MLP neurons of a small language model. Each row is named by its layer, matrix (up: input weights; down: output weights) and neuron, and shows model dimensions 16-207. Each number is 128 + 32 x the weight over its row's rms, rounded and kept within 0 to 255. Numbers have three digits each.
Before each neuron's rows, "raises" lists the tokens whose logits its output raises most directly, leaving later layers aside.

raises: "st", "no", "ter", "g", "n"
L3.up539:089056110119198138126073105170156123108237140136177115106090145174147152098125159084102101179135085128102113154186143105165158118114091133123123122166167124156150144076133086150120078157094087138145140127125093111116126111139097115139165125104168112086122121137131175143120127131105126104048059109131196124093052155147164090181129208162065086106100117139109121073098149109150119168117071140077137106126138167125124145177163143125088119123203132087112173114150147093163093109198218157095125123120162125125183168110100106123190128116173098105129136143135124131194159101124054077
L3.down539:089090167135054142157105056109152129135122156155141079138143107143135170124165154107121053151156082137156155125101158094128198127083152129126056155142133109129137162068113169102104103110119143058119159154148138137091133159126101148142143087059122113112094130115131101135092094143090119185062130055077131117126104153158089107108123171159181148145152141157073140087103140067117136134090120128133114102202116135128178100174093167138067150110126153077098169111094170117106110097138131150102094111168190135099080169154112099155220198151159190145064049093102117094141168094137129124

raises: "view", "port", "ally", "ception", "gi"
L3.up369:048148127126131088143127105151182103177115117134133114133071077103064141137100116138094079135116060153133122106200157107127136097094090157113169101188116114154090199107087125128147148095138133096116138111120128129062125135176159134092140126079116158114140108153184125144115105127104137153091120174126127086145019128153118140104078142061078171150133126090119149142067166141085117136136076133031128117126089096088142111129175127103112157147170135112053187053152163156167155121159128101159199181097130126160142122120161132141143157141223147162151119109135160122098110176160066111
L3.down369:121162123157170107138202109154138112141112114064161112085075131101103178144129057081112073184127107161052102116206141080142139094081129171154117140160115084090110127139098114076177113169133111113133132089146165149089097170089148133130179163100148130110116095131202099142132081146130114173150116154198140135122117151168128159097090132135136211202153127071109143121118170144115134120168110109162129166138124132130155123110159112111087164163132078062078157109174223137126157133151117102123101121100158104156094144181156143161160121111172163167148037087112126070090132111156114163

raises: "S", "M", "K", "W", "I"
L7.up844:184120134133124126173120134141174092080161140124156168146070154128153136099121139127114074104192092071126081175181055167147196127109136142159204139102121102160148110092146103085170136086142132100161130086116124040122065061096139141076153190136195124137200124108179156168118103198098113135150057169075111149111102103139156105106112173094095095129091118168122143126131174144097156180158132164162106129142155145134134092177164099090141120079194157135168145065201162139129174115111143106126160132148126123173138148130113094118122079097166122114085108150142099115123152147132139116
L7.down844:104104200103134109093153174122105171160087098142183072110159128106106100213051154113098108144181095090230129148093125145134143150151118123161145156089103094114114150166126110155116087131159191125121108122155069107118119124148141154145139119151138131120130133145145157097129130118133133138147113120176140098119144172100149108134125149129106170143176155135140117078173040085125163128081144161145131208173123151141070135105104135128153140130091147120073138098097102130060075141075187124108133077142129148122131129130136125115158098123163158086133075136133169164160110094111161124

raises: "ted", "t", "se", "tor", "tt"
L7.up1367:123129127129096101153133164119168097189092121108112158130046089150074163169110125129118119105130141148146132085158105164103142156129114096146149107174141074168128134171134182068169145105073122160084151124207137106135111100183107118092152163110083082146112126146176123082181140150120079131140085131104123074120105127085186204167134113136073099164092171133073122111077161106145087106177061127050137125195113114140110128144090150119148140137152056164101136101135121106099121084165120159142249151146107134157120182181069162122125087141121142089114128155160145110164144152155109078
L7.down1367:086189080167174086153094133065198100161119072108126149181116163152169105149097160176077102140140120142160151158144067123151121164151192129097117087127109103098126082165142123182108078090106110167136087158141171140133161097151139140147148129170167093126135061118065182125129100175132149113128116118107150110144090121112072115141119106156163128138129116157151098148123132135101156137128168146176067142149105128195140160158116216141178124160139086154106137142096109134140058082068102087126163118156104168123158097123097135172159117065120198134072113155159137132103130162129110161

raises: "S", "-", "=", "K", "P"
L3.up763:159095151087198094141128154118141088101161110149147132139068092179062129073103145132084177135154141101092114073103092176113113119075100161190153134101152103151152163088098139132060094119093133116210178117138090089160143109069091111089151170085122080127174185108137126110133167123101146081123106138078140093105119118098131132079113133100143160179112144140194145112107145098085123121128079131074136116092071139164075110155130137118165168205201197127162120124217072123175161104104151088124165088080144177150123120133134129143130111139168126127109108119137152173176124123170090071
L3.down763:104109170128138133109107148127188140130085142146139105149101148100094135121131063132113093151128169133181110137171101131082133145116155136120158118116080102109100129116137104130122104132094156108117188090108146154089189105144160130075160136133165141122129163094139159120102125118083151174095129135204100101126094134102133113116093159155105124122136192085101118107156107129167148114132143095128140255184161180127157067097104160129197068136114144087138085157088125130124111163091140067102170099110160174133166150110165120145169114083136115117146010178131094158171130128150105102

raises: "-", "S", "=", ",", "R"
L3.up936:135124141106195081118132151114140123075207118164127128138076099165076107074103143131088184158166121131089050055120081149103119116092099177169143133072147125122123137147107125126103082163071126151193156135152101090123124153073116106109146160084167076128159180121126132113145181135123154095113113152093148106095119153096128105078122108139162167132080118146161157078144112076130121128106099136094147114115095142178081091144155116143190161200205177085153117094194097171155140120078146093125162109081142164136125153135145119147121102153156096125091121088121148154233120128207086123
L3.down936:093124162131166111110124146126152148140053144128121105136095159106103123135113070120084089153124146120155123133171133122089139123126157141120181103117096096095102149101134132124150108133098167126127164109095134180097206108142175146080164159146175127119139161087147140125111124119070160159116140129199105113116089132102114110139104155159106123130138180086104126109176108140151137100134140071142154255166175178118165053108091161125201049134118154099147100168092097139146130152077118074078135101111152175143138161114170147143145115081142125121165026178144103118158118115108102092

raises: ".", ";", "\n", ",", " and"
L7.up774:128167133101180147177112110118126091093121210121139075116126177122101174064168126113093111080159106092115093178152101155085119133123167121138156120151133102111142177128149124067138101091064152166132154074153173220115105123064152152120152175134091106123161049112076130171063180123087144163144110113070133122111113147131117176131146185130124100138087107143142093066127167056128106211134063173100128119134111041142094134169096120108178155112133084091153137123145116113096195085201125103129142112182145154170102147187153122136106143077159106138062182130145154120123114127128156167
L7.down774:107074096157077087093161103134062144114102119182149101153138098077141083109177154159179110134088129085119151087100125113161096112109114127127135197145074106089118110126074084121134083120142148182117100184175074226177128162189138138096106143120176120133183128130191148157105107155087161101128090145136097137145124196097159124112171104144107178078117165060098159147136074140141163149080128079105116081157143169163213127161125130138074138169130180126139149118170120127100130142171147128098180057077099102134108074129092111145182167145140153157140205119086142136116172139148130083

raises: "ities", "ity", "ency", "ization", "ation"
L6.up54:066125143083092094141067186107109149132106079121131094141146114112097112131131125088151147095108130140174089154113125143112097114134107159135154099154180106179097137105092077180105119150121121142141061126036094149112161148102147212065073139088156084111132134103131073080119135155139141101132168127143112119123141138071119125102106116112093128092121096126102159160098099119150134151101190122141121131083145179010135135101177102106132137126112152094130170113152091112081185131169099134075153157164154097119103153174098137115081106161120127103064171122164158090143120112175109117
L6.down54:140084042127167199172167169187126152112097153142110080072148104094108097111124156152122179153152152134157175126122098137102065079112123105167119069145133157125190101117142162122107104117113079099150099127051126115142138146192121171120109133085114133120128159091145153126144133215093080103174125118112176157080136132136093123121169128146150134077127183145130105113119086157205102174151106160063104052130057162121180098104118117073145077175122122084111045132137161143106161105171113106123089136132170085085131127087119127109116122157098125090104105164168117147105169066098147107

raises: " has", " is", " took", " received", " would"
L7.up678:151108133160120114131119088184186107136163130113151120105175114180086089119135188123115117067117152119129146116161043127183125122173094095118181176164120130131087095135114134086126126140138133103152145086163100138150100125129159141132092103080103114155135146138224033110139085104086166118127166187155142081154156104140185117119158131165164083146046125143177147177130134122129122157127126198136106090111120108036100140142112127118136153116089081162175195116115094162156133151122151121105120146101094116097128150170175102060134214164172149118163122167131113148165108159143149127
L7.down678:101157105115080177108103060163179103172114030162150136118164122187051174093139121087126124084144113113133156160179046064176149147108110097114123162095096144162136128101108169083153078087160115126153131109131090107101123170114093096172058128092092123106154132195180082136174088142137161116087116139152138111110143119191144135109108135154174101100088124132148130151162110173097094176135156171128104079108106143067102139141140072128164146107142104185158161127123164085170152138112096160124136127145145153094087111199161080118126153167142144167160091160116107156146196115117177081

raises: " However", "\n", "After", "“", "”"
L3.up686:130110150033143117108143121122120185130119125087200181142113116133078169095186122110198082110132136093088108139178051097148107126112119180137129144147213061117105159079114149131137119046113127132191165151144141092107121074183125179122151112114172091109074094129132108165146096122150197127058137170128118033115096120104168103129127197135111144154093139102103095068094204158153077119111094180111103131044095153118114148175163177072159184087119109192098148136131115130145169109156172102104138155135161172153137102180151159078145130142146094115187128108124148159155126132117111162
L3.down686:146171118160102114127074115063181134145148180145158163160109163058109164109149159111150087103106108124106057070124148135111162150119118082104070121102152122095125133070100088102071105119193113128131099173124109127119091134193068170121132154110103168153183083091105165158076151119136139120102155125116113093155146189140185144102108197073097141091085138121078153145148129140145141126094120121065096187163147067102139066124176151101109072120170100100131177136150139167081125119179182084171155104135138132177139093126143137111118089044170116106126148137126175132131134167155125136

raises: " is", " was", " has", " became", " took"
L7.up33:168129141121168155185072041118158109143158060118090156191139164177085158148131135126113136154100111100161106088121154104144126144134145182141154083101139144097154094123107143068169127151167118132176136129133139129208148140144046135121101131137106109127186120133163136124108139103060189136141137086094115134116064167125159099093131131194139114113127120074178125125101128142130086132156106195144090110074119114158112113104156142128123128156110130172147165079146155076125162140156138107127117126091125125158141116165162155056138153115188130180143143140144149170172135152118115192
L7.down33:078172131131092137055125033161183112140076102118116093148148161201055121122124114080142093116152124102145157079179043123076141122080136150111164081159151108132107135151153117112158130080114104117086159136135097130124122194098148147202058160141113116108184081133167109117143127110114172136112154129076119119116130120142121124100150142111143102156118100110118141171165103166136146085115133153191121090134111143095096120111066131111174171114140115191155156096100122104172088130121110088077084068102098146089081159183194124030127155154137150141171169153119122111147099092098179176

raises: "t", "ment", "tor", "tion", "ter"
L6.up990:082166099081122123084142131159153155080105180086152124105150165146115117077135147086095092152097130110170078164100092190146128115119113156072141170114095115115123116132127110078100025085105144203130155038123137112110126105178126121042105149167162101111114092199154042158101159168105122132132069149168144170081128142103126133153135176166088153128154100195162072145121115147209110186138128166156129121124095116148095114196111133069203123127104123124119147133165061167112103170137122125122136123151075086111112159094150109083201121148153047184120160137123174178183139111141123185
L6.down990:086111074107092140139166183147182144115120181088110095170187147185109088190111141133165165178174180126161123088080132107137130137149120134138109112155094149059159116120122142133059139162139129140112116183116085130136147099175089156112125117157175091130194111155082155117140145148129126127133149081129115088198174134138124096105171117092101099113155130158132116133131081156126143099111119192110059100109088136120141119122129145159102095096154099118089090161078128084095107147167191144116174138137162091115154157129061131116149138126113108135152104063064160160074165106136158120

raises: "ations", "ment", "ating", "ib", "or"
L7.up670:047063142121127064166095120142113104129127145156148115104189121139128173162130121117161163139116037141138123129117143140153193159111152170178179132112173043061164154132136138082117122132136112075188101143126108055127148108139133186124129111123125115177116136137183088100132133208116150136162098109129103210090168152153094128126132137127106117065141134162170146156127127114201115158079090101147141125106146161123113095136115147104185152156108124112119115098092096180074187076138105164090166163157149168119116172126106192059108118168107090185100175129147123096153156163181104129
L7.down670:160127127105096104186173173106067125166095127098082143108142079131095145155131126140163174099179141131124099141073161160136097114114130099129069125101119118096142127069094107138133195166082129150154108100152148169150170103137190056098113099151048067165110193153116146184127112118139099138147136107117102104162079195146152139158165095158117105054114119082124189147077130161092106140127096134125111128091096108092156111109190043123161172140146121123120110102150103177130119123138102107176129146188153186127168148088202094185089080165112129100151134137187149124064152112166153124